config = dict(
    d_model=768,
    n_kv_head=3,
    d_mlp=2048,
    vocab_size=28790,
    norm_eps=1e-05,
    rope_fraction=1.0,
    qk_norm=False,
    attn_scale=0.125,
    tie_embeddings=False,
    init_std_o=0.0,
    init_std_down=0.0,
    lr_head=0.00417,
    batch_tokens=65536,
    doc_mask=True,
)
MLP neurons of a small language model. Each row is named by its layer, matrix (gate and up: input weights; down: output weights) and neuron, and shows model dimensions 368-623. Each number is 128 + 24 x the weight over its row's rms, rounded and kept within 0 to 255. Numbers have three digits each. A neuron's up and down rows have the sign that makes its largest values positive.
After each neuron's rows, "fires on" lists the tokens most often at its 100 highest values on Wikipedia text that the model never trained on.

L2.gate1663:121138104147108130130141095135142145082158106095114128103150125141155140116115148138121158125151084110114138092186106138163172120164127127094108112135101120126099133112150135109140141158110155173105128107125113174126113107198137127108150129108108137117174112129128151148111164113110117137114169169126126144142108095156141126122082125125137093107111116158137104163131117119113117134178094104147141104123136110120141093122147165098138168174177129128161100133091131116145175159133155081162089156106113119161128099121101115133121124100102135151132136117148114116137113136166128129140162136116118117070097099105123154112124144117126091118147146120119151097148122118104108140142124111133079122138138090148156136099116160077202110108131143154121100155121101147170112111124105
L2.up1663:141116116171136104164113108090173128108139125135142140128102130106098145153128153146098120101119102134139146133113108093113139145166141127030118152163135138134125104132181162105115144127098138153095147145068145146110132111150144166135135158112134111088181090122135171112106158147128135124127155155126142126149108147083130139118120103186125096130112113150155124137082115144128097102114080116118135129137145103133115109101129147140102142076135099102127143103095168147146129153126140156106119165127170185108129130125106117103164164132100189100122108125136161100076158177142113141097114094115144139114119139126133179116146107104134058108147081142152129137154103102143106135153097121134161108110155104159132154196128144123138153162125112135133145159122128118164164099085128
L2.down1663:148121170126126112134104185141144144171131141109114143123101073106109135150119077136108140130143125133123096120130110158099173077125151140125140144109118123155125156137165100168125143105088140136132141143174100111144123138126122122126115135132103106116129134097143166112114126161173120177120117157153127116133152119135184131114125105122151094154154102109112156178097129160157176138146113132104100140114151109155114141111140133144133133085144146078134165117096094138134102139163108113150105132117119137103126138135154129114123155148135112107145131192109169130120163117124150160113119155097165105125167120115129106131156171101137187134153164106124115079089156135130119124104107129133125143087131127091163108098186133169077116081108143125124132173138129123100150122088097
fires on: " of", ":", " |", " ", "ic", ")\n\n"

L2.gate300:108139163148092155135131090149120115129111108154159122145142116105105181133111155092119124110133113140134144138117119142130128122149143150111105127161110148123141128127144129152135112091109166095168149142112125137097136124111109137132151145125137141136140129164150127128111132067129132161106128143134142129129132118118131126123126118098127101144143076122134105150101165136171110125121116134154114161146141123124128122090061143137101157170151108105133099123132105116168145133124130132164110139095119109154077147116111112099159139087071144117121132135092158125135169146121097160133117149079108165140148204142112073132136174113120116165104095120135129098153100155125147119156162173112136072104163138145106101131162123126187148129141114102117116172123155111170139155129137
L2.up300:110093125152156125108089129125135109162125082119084103143175160103153098115117126141115135136079140155096168124171099112111145156083150135130127118073149130098097117134127093076126146147171124131146138120134101148160121132153096137134146146133136120138136105122151120127169129140073156179163169136115147151143110131163129113110126133143136122115139116135142132158099101139089141158163143147137165121103137154149114098126150122130140171137147132112114144088130116165108123142135117145152098132144135136143143129128121128087122079097078122102103138135132120114110112095164127171111136159196118115131047156149112155149083115126106157086137117134113126098150135123127149111123144139161101140136128163124129139140107108154109124084139078147134124145094103176138147122122124
L2.down300:104134101120070105115133133130158149176184119164138079126110131077127131073144114092125083126136136121129122177122135108124177118132172145135100132139125108118148121110091135166157113154136131143157174150089093102152135108093117120113109124137145118127127128126142150131107201130140090140104120104133101139156142137108153134124112139147102115114137134131123111122130118082147153121149157115146137123111092100192145113140139149175182114120117145161123173105149144131172134092129152130140137132127155133134122141141167171114106134149109136106127111158151080187149161106050095166171102120107165101154098146155137136137122127147143125127151160150119178120071154187102137191141122123136129108141131148127098163120143134148169131146098103105167114125154139121136106088091106
fires on: ";", " |\n\n", ":", "5", "=", "ik"

L2.gate1004:121114107146098118110128152153160101114084119123106117169147158142118130106086144121134110108072085099124102149130149141131112127136136164114135122107135156084112163145113170129122134144143104096138103129157132077073163139106126091105144116148134143152084122137146132112153135135081132168111118134145107107109110140126106100177118148136160112152152129135154118161134112118129102156133094134103131130094149145123117103155131089141111162093142150103127132132130100155102144097146107072114128144165127112090115116124119123106103134112156099131106116151118129140158148126136142124128180139125113121137136124135124094092142134120153123115096141105150136158097145125131114120129149133143135148122119156136110131111097145141121150134163159183134144124143113125123093178114132
L2.up1004:144115133114113105125141142098123129131118150112069121151122117126143141120108157158151115124111092130148125133124143137143131173123125141140143124110075117103084132122107155135117148080121089111153138101135121105099147128098115108134142109114159153159097123130149103106111134161099126154089119139145093114144111132136151131168125143161138139149131113121150129154163163103078125137141061154103128095127154129111101148140196098157103123092146132135135141139114146147120103114124125077130152155195118097115105145110119144105142125116100091106088088155127138138144156096120140123126142155164138137154118100103126073123155120128152123114136134126136135125096160115120115158129164149156092128168118135089145119123118142136118108144127120175137177135147110141126104144095142
L2.down1004:112134144129052119146147112107134146149096142146121109147134104108182132163140141130114121129126108117149123146104114108129084142088159144140117095163117091160136121124126096130111089160131122143122159127148137158145125127106088106126133169110142091154134119148099132130117138159116104136128131102128146139118166114148091142125121163143087142136103108113182153145152110104152157110139137121132132083167117124143108146128158131134121091168155140150127159114145157135117111148116161092145133134157154103140157111091123166153174167115142159125138130066132112131142089096117145184105097141139127136145104169128129101134125133118117138152136107110128147088136180143140120151083154089116087116138121143163157105117180123131115138119084075104156136086088117142147105123156140
fires on: "=", "s", " film", " series", " "

L2.gate1535:096137139182130179125154108125170129073125135082124134104142144151141111154099164142108117106085099094109122117171138104090151114142140122149123140112184096106117150121141114114119120139104128173117128130138119125094156139126135130101143143120123122114144139133146137143166145111152119120135104110165117148115146092116122094133114105153101133117121131140165087142170112148136133111170139122117130097107139132132108136094093161103126113141160117149155122097074141132127153090115105072174142154073132129113150178139105166090152158105116156108157139117137089135127100102177157172144157134136128181128101136143126139130100135159114143174118166138138145090127140099170152127106079152105096098121149151148122150116164113170120126100157130127158135145131085063128115137164110
L2.up1535:087119164138144128118128119116151136111113106064169137117099122103124139135120179157107122119137126068172134135140073096084154154123126128146160097130152098163119121104136114158127123107120129140141159110114120133133099109134146123095159152151125094089105125126142167149109112097139116141091114156117114131157162175157120145100151112130144119070072090117166073117134157099113145116181125118123107123131083134162122161100120115095160122133145091141161079106108142129122090161103162141144130132128138120124108132153086127096117117117137164136141144126158101125078121129118125129138134140166123151129134124084149120135135110156111108138096151138139131125131132147135120148131088209147142096104156135121156139149151132096163086160134148113178143145159084121121128156131125
L2.down1535:093164097106103104128119099112098111159145100127161106129131131144158169136172154132175142088105128122139106126095096121127098151110106110110098074135093112108135103130166100126138139099159149125155102113128117118181143120137104128155111129108131169119141128140118148187161126150140097132097100128055122139145117107121104129127141118107127080080082145087157130126117111110100170139142160125117172112146121128171150157143117108113130129154130105127114124127119117127140150110132103157108102098144129140123094124133124118160118147136130106151097176123106125140137136117122150102119086126146112120106130089101147124147179131147125165089111126147088131117159140117111095132128153143108140132133138074102129202126131108129145155151115128151112133094111123133123151159133140
fires on: "9", "0", "6"

L2.gate29:152126175162092169147136137140133098107138112116118122119059132126140158166127099153112086100173133126122162119178125167139131152130155161150100114088126136110119109112090092127151159124148124108165117098123101119097141156140116119172145135118138158121190093134131117139174100126092063109134105111137146117102123125188190154127151142137112078140112129114153128153099133104128107149119119144122127133148143113100135087109114179126102102140122174094100080123114124143090189158136098120110117111089114157128117143113131096120150094106159134112149135139129112102100139157141100111114118147091123149138163101113097116132152142128103124127123125118131078160124149102089137190189129113077109081148125131136106112152176109106175095149086118140133105173130111133136174101124133
L2.up29:130136162126105106099125110130130109114135116173168160139140123134149123165117117117123123117169130076116160117168105153160117141077148145125120145095112134127098115094119127138174148071152158083131130127132129134143067143143083141145168159087164107151126119158122095155141131120101108145147102093111158156138107158155169152087113198104106134100143118119155128142118141132095130119122115121143140145106120147097103112117129149113144133135166153119085101170133113118089152120100088082108143109120121137153119150120116098121162122121134134099081114128112111146102116210182152132111137143096154106169138111079122075116178136102095082152144123157121100114146091130090138157138125091096138096158154112123142149124092094156145113155109129141133110165162114169132180104146126
L2.down29:060105144146175117135149136125147130144126108178089133134093164148169148115115105089087134178111096161121140145132154132157114134085138115095150122173124105105143165136151106112187136123116153099130147128116159132149134143095084147117115113113148153102116142178157115122101120146139174151156096107174137116117109166148111129191141152134094119125149124112148136108155119120130112121120134158125079150129163167114097125141130110120135142110079095141135098158162172102121167147075170097117154157133113117141162109116161150132120102089141152164079131128147125108125157150161090089108140102140127145106156084132168101100117111139158105101148144192161081149145123169136153145160103158133084079079131099088113145159111112091160120109127152133139141162121133150081140097091098
fires on: " to", " into", " of", " up"

L2.gate1006:107127139128111158154111127168170108084128168151100175125121128134081145122134115146158149139124102144121156106137132130120078115130124172125109145141105112140163133106139174103143140098113145119119143117072161091119164137131142152115142114144156134150123109093123077108125126181139173146092171141145110164156134103078196145136140143173110142187162127147121141101118115110150084090119134111139137154113110108124133113120133141106115114150153111102126119152124106102172120160115138119099137138117116132122140117148067151125121134126115116146154136143087128123132165114129114118104120089110141120138151124117100139113133119135108099157106135115143097159170135121136118132157156113113092116111127073162163113171125182125146108136119099106095140165193153167144120169152113
L2.up1006:151100136135115099129149104130156114088093146122119142108096130128120100091095146133137160116126201121115125096140125137160133099185180125099118139087102151151104132118164155119119155151121166131118102137135116115154134120132128129128110140143085097139126129129140132156121100122161140151094132155129153116090152129131114106154105133141143165138108128164105090150162106142136155148143130131093136129134151128118095083117102116098156164125157080104139111105143127144097134155128125123159092125127141186134151149158162091149130107125087131127151074150126080154075126101133096084115150152104129079169129096126117164111148086131160112122172170061124144103135157161136110155125153098162163132084094104143117134121087164133127106126124147146118131098110138131135095124155112
L2.down1006:101140159159182138143125133137129136141171153112159083122136138136127069132145088129077095135135101149115092120122137148125080169093082127141119104132091144128173159094102145142086041140120132111158127105113120112119120159186121134122104098151103143104162151092126126114098126159102115103111132105121080168151156112123161154119130131109115149121118139106079157066079092133101161107132157120146122158168110145103139106179122121109138118099117119119124111125104123118121114132168131142139110135120154134168113105132135118107148101161128125155110160091148130116139158114144152145131123139155128117101154077072115144137146121112154113124114133091115169154207133129113143148139139153110153162136158116144144124106153145155138121126098146124091085116138130148114113097121164
fires on: ")", ":", " |", "):"

L2.gate1020:173160145112099118112084109111187108150146167147156126152149114154099125134152116119109174135125110134134124123128146123173120145113145146118131141157113128119115093121125145089129159138085129123093135134112101112141109115136126120161095119163128139169118119109146134095127107088113149169139179171130127149137161093135151134128157139109127140096109138100160159114146148157090148166100105128137089119115121129102139143129124109123142077147098152102114079098129123128159100087118100145112142093152133128086151085038127143137150155117114119101099150133096143105155139134116089137117164145147127119122109123109115136108155150129143124120126073159130120129157156134104068134139134163146121121120091134154148109132138145155149143116124102111167126144112082159122106155105122
L2.up1020:140128103131144144124149100110108107125127093127133123119135109113174115156119090125151114124110081149112129141163153130113128138148107114133104107091147075162160109093096133118129114165149094106121136164109075125110152134141176137146168103133145127151140133132169160118142138091133065122161105135157101092123125137168176126118181116153138138118152122114124164143087105110123117172096126137105110136118172113131121103131134109154140156130143161125138113126117164112100119130121121084153128119130111092105088103154152112148079145112147091095112119132159113154133120127133111099185129144184171058138088088113099110149167104158144098151135112093142169123163116137152107119140141146145111155143133150122122135121172138122169149155088155093142116118125085136099147106141151
L2.down1020:087112107098130116119152104087144114136123116132152141116202117110103128115122121141066098158111144113118110143080128128116122125126147110120154129140098129120117125171176130145127102114116135095096128087146181106111076083082147121134136132134121155151179184135111101141126109150125154125149170146154169119115162131119123113127136123126131157131140114158119095093134107160106105117122158127111123107136149124147137150133097138125151100176152109107089117168126133121140114158117136156132092136131142200147139133112127128107147171122131127166147149104132157116135174118117146112087129083121104142105145142123107157113115139160084123114143099168131146149146170121117119125155118116176124116092090116130135133125109140114105125160146139136127140114115122150138103153157131
fires on: " |", " It", ":", "-", " -", "="

L2.gate196:139172104124113099160117106122126141092177117161099136119145115150140094159100171106087157104148100141107109089113165124136113091143123149132119137108091154089133114110155089105145135141175113125157136129136133124126136127121106126125112084108095153114131101151122105092169159113119129128159167120124141143111105144122129111150120141112157147141109154075145140126112133141160133169133099139097144140098161159118137107156145130126153164122176135127134140112112166132140144071129082105133140156100146104141124143132116159156094098129124101103154151141141112162148104120157138126132122143096144115137122090176121114114130137111126136136127121151181125132119138099131150106120074121094112133122128123130108112142139120139124146087117132138157071131123174090147154103143109
L2.up196:143088110100099110139142135086113089155138139134131143141117139129157109124130132134141104141132114121144145110118098103129108123123078101135165131103143099110111134097142110137115129139118127089084110112108099114150139109143131167123120074096136126167098135170084176107151150119103136128093117113081145138102175138152153138160167162160095136115150140160159142091158097127086130100137126114079128149110093131134103136132155134126168152136151152134126129125131165115155111122170180100151130147138137138088167088113152146105147118109093081128140112143126140128137138092106104087154139123115118138124137100133160144138117106116144132136092093077123124174119154134132129149133115164156145109160154114149070132156098090090093130110126115111134136128100115177146139120147126
L2.down196:113119156143098141125116151144112139149091139111142133114126091082105148124132125118128153133118126117132102134115109131142125101147108119129139132113124185102158141159122137139122094147153106133142093149141107142119137159161129099144153136129127121153093129109131116116137110151112080153107120141141188167168107153135141126142143112151125156147078127092102127111122139109183111130165103126142120117121113126144150154080143120059126121109171137136105098116129134112123122124122091118138128111127125076102084097149113101174116148140160130107134131062110120100153095168121100168153077129132126110122133146154136135168146161055108120172186115150129151107131149165136124102167165112057120114185147147160156092101148148119130124146167133154141156142154126190086114154132133
fires on: " on", " into", " "

L2.gate113:135150089093106146129123135128093114159216132111138192134154099110129126160093170125136120124099150141125099111138114105113118097123117155076079126107102134084102082112118132098146142159110128124130156131105141115159163119126084140130095109146148184129123147149115151125142112093108125165119125159143166112150153118144182140132175104093113117113152168103144116182135147142127139112132123095136102125155112120129085147120121116118107112114135127102125123160114129107111114172133117105123128077135148104145118122107136132141132144130110059146132161127160130158167112097120127108118147133146146150150116121130066158092102158157113127102118129098143109136131142071133083056124137121101146157104136128085075150140115152113124121099136165101135135099117154136176105139109111
L2.up113:100169119150143160152150094147083111131191117138170136145125107154128117141137154097153145147079092155113104151127146102181107166112066143126086141145115116110140132141137118110115122103138132141130119214133101149146136116120153129154094151121104123123133150152151096096121090144202138135127093115158104095121174121139151121179163105135081120163172149140131122116164179103164130126121137099155134148133133156122124175199116134076142123125128129093094115099129100107163129135108111072108146104152115092120121124143134131128112140124150133172107146137162128114111104100100100096170098112132149133177123141168088106111116160118141132131118115172158128179151134134129130129179113123119168139106116138132095097101109108147137113141122163086129129122123095142143106135148127
L2.down113:117136154110139132114124104116113168125152098144123093140143127136131128123120133138100147194155120173172134181134131139086143162160125125152157098130113108110149121139130113094121159127175125127098127124166098132127110100108157134118158112120105142173114133125095126125107107158144111118106125126124127107089153167118084110129121089141178102175106098133175107133156138136075126167095099121139140139122128133135119144144109105122143153167115136113103118115105110163158112129144088121229080150126159142125141082109147142162092154128144113126099101099115123104121129128098134131113082114109066111168094130134129138140124115113101074182183114117139151107128125148123162155136115126117112094180145124138151122163138128139128113095141128159157111101123095119119109156113145
fires on: "-", " |", " on", " about", ".\n", ")."

L2.gate1910:142111082143092116146122158132180124135177140144126135136172141136095116109130091095140106122092095123110123108126120114117092101103160121122158116108124147127083143099138142116134147183124157131125090135128173112141163133099087105126130113105112155117125114100110098116172164180101148157101128131124095111121147114127163136094090145103122095161180157132091144152143116135141101124108136089104138118110117132096139077091117099139122160126160115111107129151134122122124131115135125092121103131166153152138149126117104118122113133108111069138113072136117120191175098106139151112108139140158077156143125124157087122098139132119139102097115126113117109133146149103144106166127140117099076186104097135138137102107092164136141121087146134111142104131115128157135146158127138
L2.up1910:107142140133086111114123084130144141166111116119117114145121152123119127136135151141151160160102144086118131101096169096125126110131114130135117108164112113143144085147150142104077147133088131175133119148103122130141151098164109138137101134103103131141124141065141122140100124128163144122144168148148159124129121108121175145112078080158154148110151129192120112136125111093122145121111128117120160104135123101148105108114085127119146135089134093128132147122118144051127085088149137136132102107127099148093107120137177133138112116115119101126141112120087114122090143173123087143130118138109173089127068102150135154117154121164147112162146142133156110097143127097128153119129158119150142133116107091138110153130097165144109098096110144095121112110165106088177147086075128
L2.down1910:101164177176125172118145102137165139114140107135088112118156157145141093176162129151129101060137101119118181142143129164124058128131134134100149104170118116103125139175126171165127139187136154101151131146162124120125166128132091136127162141129155132115132141109147126068132151130134092146153147159103075123077098119142146155118118134150158174150148157149114142138122140140154145096127122136092167098143125143162142153106113113151133147115118125122134053118137178133122086135152118118156156116154122107092141128121142121111136123122147093142124096094123154114131130092135153135098114169129158140141155168105149068118092149149140160112136135101143114126154149081105106111139154125128143185143126132166131128142118129174094189147120084117121089174106137131149113143122154
fires on: ":", "-"

L2.gate625:097147147069132110111129136130123114092135122191116154125134140156166129128126119129119127106139175074109105096140174142119101156110139135155117114135123147139176178133060101111146107114078133134099091164105181100092158110140139138125116130088086098131103119126154143146162117142178140122115135146156135155141141108096119122156119144157091098136132095155123107135138121112112102130140125140131170142139145147092155116145089129101092147163134117094117122164106098144131141121109115128107121127171113143083131101171094119143162146102162119140150158130113110140170127134124151122094140137135113127122078103144095171118113165174135163146120120108117145127169156095094125141119119092121109153125164167135104154157121121160152169096100128137116107138121127112098182150179098
L2.up625:081136180071105144128148158108135185087108103097150120149104138146126152123120119137152101102184215121130109109115169110134082147171143073142071129121118122191199139127111106158127126126134145125120137156128114152124116070155133150066073080130078079098088108139146158117132114149119150120116147121148132157122162114113118112146124127170106131153087105142128106150128144124109150134175158139087142142144118127110119124146102152118163127126101121155145135138111137117146136081122121138110138123143127172096180100148107119100130145137147128143111132129099106150100126120080166104148120124118113117133117115135091167170117156160141167155117150110095095123139145104127159115104138195093115122163117126130141163165115124147120149114120132128107101140089112125110138113128096
L2.down625:091094112137110151122127139127132133177105120098145103123146121127103132129128105137139170104129131147137150133147130119130101142125134140111113163152119114136093117143172142149138121138164130118180159085162142184142115114150105168112154089167134162135168178151119118120114119126081107118133173134122099098127094148141095166121111148100138168154130145081133142135095153168089160125127162163096127183138118129139131137112171135089152124114139122201155147143133127116159140126148092184132158130114140152132177158106136176084098131130120123124102109129127134124086134141141139090126109065155131111141167058072128146179107162147150104157146126140122107098087116148154101124099168118121155132141112102112127116097145116101109118168177155139084145113132131162156119099093128
fires on: "0", "9", "2", ".com", " footballer", " WWE"

L2.gate1557:135188085072109118134132115134102137139135118109110134160158110166129134114150121113118124081119132131127131119188130160148124148139122081138124094116107093075098096118112089115134120161135176113140124155149127130160140106163084121095122137156152143167107143096123125112096147143138142139123125149123140096124146116151163156134111152117152132140169155132105134142125141099154135129140127135117125125091130133062124127117156115116104147137156115086109135174091097084146123127162156093109154098132131157133144124115132128122151218100128116138093132137114101154167077128141116129137154088170123115134109128128119133061120114134126091108116121125132127098105168145102122180126148118114148115154130124133124122118125125132142126052119143089130142109114074114147124146134102
L2.up1557:153154111130134106093151160142194144123149124100113168099133110113089120108160103147138119122109185111143162111099107137126111129099124114113104112174100130129113142128141142169159131120091140118149129130149124134119149154157112124132119094147125141087126124089083073106138133176113144123134084158153141164129178123137133165124111177105118144160117109101109129154099083130134122107121145132106112143113158147092148167134119121098125095121097124145160145126124103097124128140118187172110133091122111162145111138163147095119141134166120135153134128112138132131135117122121213143111098083110139127125142148092109152087109165120147109147104143118132069130123149107121076148126159160115137134119074092107131143108099148140108113111134107146163156118144123128139121102161081
L2.down1557:089132134153157138135140102121119144109141096100107143089171167156147129122131173166129109140127078122116163092158127092125119144152114116140126154135103143122135153130156157102101083138131115091145191122150132180121150105105135111159145125082131137111106136113114087148090139115135151100094146108113115116119093120167139136119145128152131131114090126109129174127124104095113113158092170095127128104098158111119136095110098143141100122159138121163145177109087125122145130120158101116178213103102164134094128127147113133153130164091123132193118138177159112130137118143144150116152092147150171110114133142158127119093108128155079134127130085068124161113173125113113117150143092138129117133190129143129124172112099106143113099088139111141102099170149103135140128120134115
fires on: " ", " =\n\n", "\n\n", "===\n", ".", "===\n\n"

L2.gate1922:114150155147170127127072127143158100113156095137151133162147135154109117153150134132118127135134101106110155136150127101131110123128148157123126133119162109072070113106091111111155148153150105075150131133082134097116146148140119111136165152110152169115162116123113108131167170129130115135124125118134108101167076161122143140149145108107093134134178155091089123151121144132109113131111120174136125152128146144137109141138159139137133139139135120110094098153132116117117120136142096080135132148125110132128103162115129131104169131102074108146111134154113177152124114146147139108129119147155101170164144101113112120082117146088156118140114127140160125137143139108133132128181074077126120189148150148130111135134163141093170161145104136120107106179133140147126146113118123
L2.up1922:109125093135151139176157092139149121117160123138123122158091119150120137133120083085153128147163101201152171154140096127130118150127123081131165096158161135072163192112081088095144132138115145107156143112127119150139082144103126144133115170133121139135119097112083095139155155149113142154103110114158125119150087107148121145104098103121141163111104120125109154141133115112118120146129147136153139158135154117090116095163115167142088108149085108105131112158128131153137141119120092111150126119115138086158110132109107096119120098092160155136087183120145142126120121159156144174139126125129148151132124149096107068115109116123083138131112159205158152128147143144113136134106107109086128112165133137108147116157108140093137103149108155141076092113187113147127133109130150
L2.down1922:076140143111119163120194107152130148152130150166102107147087141120163143124128155122142163191158153178091146116125140132121092104141172120151164113129116092117134098107125095130163170080164150141134129130121169125136126154134081097113153128135146088170107141109184157118133112151145118088113139161149115155118098125106100162129149077126133117136132106136138109173162141105173137149139130124104141118107166125105141112127108119146160098084122123126163131117127134155131167123149129111093153150130112181116175111153116118127138132160105146154122116130147095119139144099107137117103127106122105130141152123077140115136097090136131093095152124158142137088144149142112140114128151147115121142127123137094133109128096137141146149111155141125137111128120123109138137084098091
fires on: ",", " in", ":", " to", " (", " of"

L2.gate1498:075152131123135115100150141141119116132120097125152112126120134126104134090152105106147165121102162104145110192131127114149154147162133082100147135151092186100116118144113142135155114123135131105162089121138151119136143142168112081113131122093163106114120127131150168144084118127105137125124115151102087112139140087128139119128135120090113149127130130091109119131133172133125142127151097150109126150109152125140124143150119167159106112186122066114115115165123114143118105117125140115128095137166094145145115170088123143172134177130112115120151108153134152152141126119165102166121114096159121130141087123119157166127158123132112135118107156112130107101144119112101105125119115108162149154183130132117101158091105072150104105102180134159123145165131106144193109152128166
L2.up1498:137122157111133095127128133098160114145117122102157134161148150102138172151093166117161118122155130104119130136127129149113134116105112091143116140109121154150126133105130122103137140114131109119139172141131146122134180144151129159111135124143141165142137056119137128157164109102144121159118154108132121067133118166128115189168140111125162121140111123148122147150114118125156151180123156137153084140114120132153136095127134127119090181166158141148161101135161145129181140146164127147144117161126102127123129107140146164109088165150178165047133140148135123113094084152142151118131144133132127116138129118136123141149094149133185159119151137102102130132137115108140153139134152107139141123094148155150128093123171117128132197108125123125175123156102101140117120147127161
L2.down1498:108143116133104121127092120115168105157126117152107096091144124129134121133141137106120171143135174100089150137100143146083135131070145121153125133162103144094155119164136149127127101141139112104135145081152112118163130091079130101172111131183120138095135111107108120092136163134134109082107122106125158163104113098132083061109144123122128137140109122100105101129128108107098111126136158143157143127104133085129142135151134102145105099104121138171128120125135171157079122137135098159128153109132137140138104085091116152128120115154145136160099151135127086116133109098135130100132074119117147097163143087130096136103122158143100130117123133102117173101144126166106126168096148133135123120150128105143117142131097158104166120160126125075142087124124121133130122109138140
fires on: " (", " season", ")\n\n", "\n\n", "'"

L2.gate1397:102156146128111140112157160145140114084178107138134100124195124154147132139135164117128183113162164115140104144122188103078144142122128128155120116112092118142088165142111092123171141118150178108135090133096118122151127132151088104080101119130104149100116147129101145106093162151140127137147101158096096179086160118127163115110082100106114152173126145117085127131161129171133110158130140145114141114110137119101163121144140130082121137112172118145121099169130133114127127089133125100122106129102105141118119144120145118166127142148168107137094100168125103175162095089144144119157168124120088154156099122138127135098132080121141165129124106144116135175107145110122153102165110117090109148165112112122118119138087080074117158095147128145101122138140130115104141093160070
L2.up1397:144194095083123143099124118086097141142120109124177149105150149131140121156109120108168141117098094089163124110123133136151139121114073110127128098095169079162143102144090125129117135118140105134160122120172111187129129166112098117156153087154098153136110155143130111132117165143130077123153149124090130084133123164111126124140156087123124121103183132141108100133078128114096126115052163129138135097112145133134095089151119120071137132138151143122176148079131138124084129146117119098112120124142130124138148071142145146123101143143120122123139168135152101141114091105174174091102079138103104170122140111122153128150103141141110105181085105111145162109137154097147125078111150138110145148144137139102171113131135149119116148145146140132136137109108143119127111116117106
L2.down1397:126163107144107122129128101127166120179168145118109153168147090088115117149191139151144100158107102142132099102167101141171085116145096177128118124114083148119143118118128147144087111138193129136106124155145163134130135124124110158134185130112134100142125144157139089143135128114102097108143143113127129114149148128155098130147142108218144130145095074110154127095111167070145142129152110087147158103121132110143143141166136125160103132106123143115143127158174132153125107109134139146155146120102134092130157105133095160107119115154129118141152121095135138136099109151145130152117129146083145113142088173127120092143127148153140105164111149151170138132102137125145115107164126125149155096157148142110121125094123154136069062124143107102105124127140128134156095172134149
fires on: "as", "9", "'s", " on", "on", "urg"

L2.gate120:151152173146138125118094107123124094133158147117141141106109113147147151146118157121119106117159165124085174100119125158117077103154130125098138167094141164090106063121147106114126153121134122145120147108078151097148163099085108194154130157090124127163164115134116094105116131130148121145122138152128131164121155113134212123095149101124105110160139157160119150140102120147125093120102141145113086122122167116105107144112155146099101155116103121133106115153114106116136132129099128113090151159127131116134153137123108126119157135147093139111148122130137155106133120153143107132092153182104140106127142145156137134132163156085121115100145119132122102139098138081118128119149132127121061167126099125136157096155145114170136123119173111125127123164136129131150169129141111
L2.up120:138122183134141110140143122149121143116154147174148149137165153075076121138101105147132119112088194152140133124083112159161139100131133145103146116114153144185142099137153177157132099098120115108108104136140114125114111129147179138115098117123134100115133138116140130121107129163109145168127118129147112129115149142084133075124135143126125154159125136133099103080050152145099123156126119105115138172161132132113144100106083138105182099098120139178099122132098105134136153141106080154134126117119101093169100142153122058157087091139142100142140107127075128102122169146125158127082139108161124156149151119085128151148149153154133148099116135141147092119150061143135166130111143150103145115111094144162131128136132112151110141172108122108117119189131122157099120108117181
L2.down120:158101105137108124123120186116114151121104126126088154132112141148172155128080140089153117136119143149159145149170131137168084155133196084122147091160106180092161128078140114092180134098134150156130142133120146134092083090119096101076172108158104132139133126176121084145139147158162111128157086114130134110097107108144163139135115145137159114084132119111120159113152151111151153135135140132165131105176176108119103108181137163150093109132105133136170114160142170156115136116097140161106177121133179133128139126133132156087113120110160146154109147127164150138114136164137148137120119121107103073127170103125141148117110071137145119097149129121114117180110122114106130157078111148092133133110108117084161134145114147155134133128143104112138091134111128156117142072098139
fires on: " to", " into", " with", " for", "im", "=="

L2.gate1756:115147129122073149119119106151190149135125155095116140101143124113120144116141153147093151133142139070111162109151147181125126142150138118115147132179107100151139071130119090161143121143073143140120128091107147090123170145106116142108141133133130107137140089122142123115120127125133130124089152152135115116123136131143145131164084148122169121126158138114150099122115117118125070102150106109170109109107159141120131121126106175120104137130137099118152068117096125123166086170099148087133125103109115110156141125138138146104135142095105125108127117147116144119153141152119082196103168157117121103175148131124111132115121129123083081131122120148174128142109123124087096139146134084136090080157112112148135126103124145092154104113136127133073122148173096132169152155136096
L2.up1756:161129083128157127147156084152115166118126103135141116110117155118128141123110182140144082136102126151116108100129118117104112159112144087157115102144133149156116104159097165060151126118138124160151131135125156087150150142091116131113106121117134161111150080142109101118152119118123117144089152133121168075181123092144142152148146164133123088117102134129135136157119141106075138114126167146138154134111128110179128114144145117111114146134133133132176104097071152170170129194117151143170112109130132110136130051160137125134140177147149139097137091138151140112145095068148128121126104169157167096126157120098142144160094117142127124135108153146151098118142164089131127117175139186138143118128087137144149124140086140107073134136128120147146111113133153137157112083152122
L2.down1756:146139160147119162088154117145138119115162135154149122103097132132156135110120119129131101063159115122109159170124144129157130122161118126117082067170125137111078159097131142147146098118089121121150125146139092130146114153135124098130112102133121104079122138116099106154119132127106110107076150089137159114126154133164092134116121147120136112168147114097141098097116116131122117120157154098176106151136163139150123130121131100172120107142138156120134105089158128156129171119174117075170132104115145141120126112115154143145106144095129136136109120177129095092144114115200172143133137113089158127083092162158154094135123111159112127134149140075131171112111148094118114101135112163095110145120156052132143138083134132126136174135122179112094132082124124126136145136139149
fires on: " ", "1", " in", ":", "===\n\n", " |\n\n"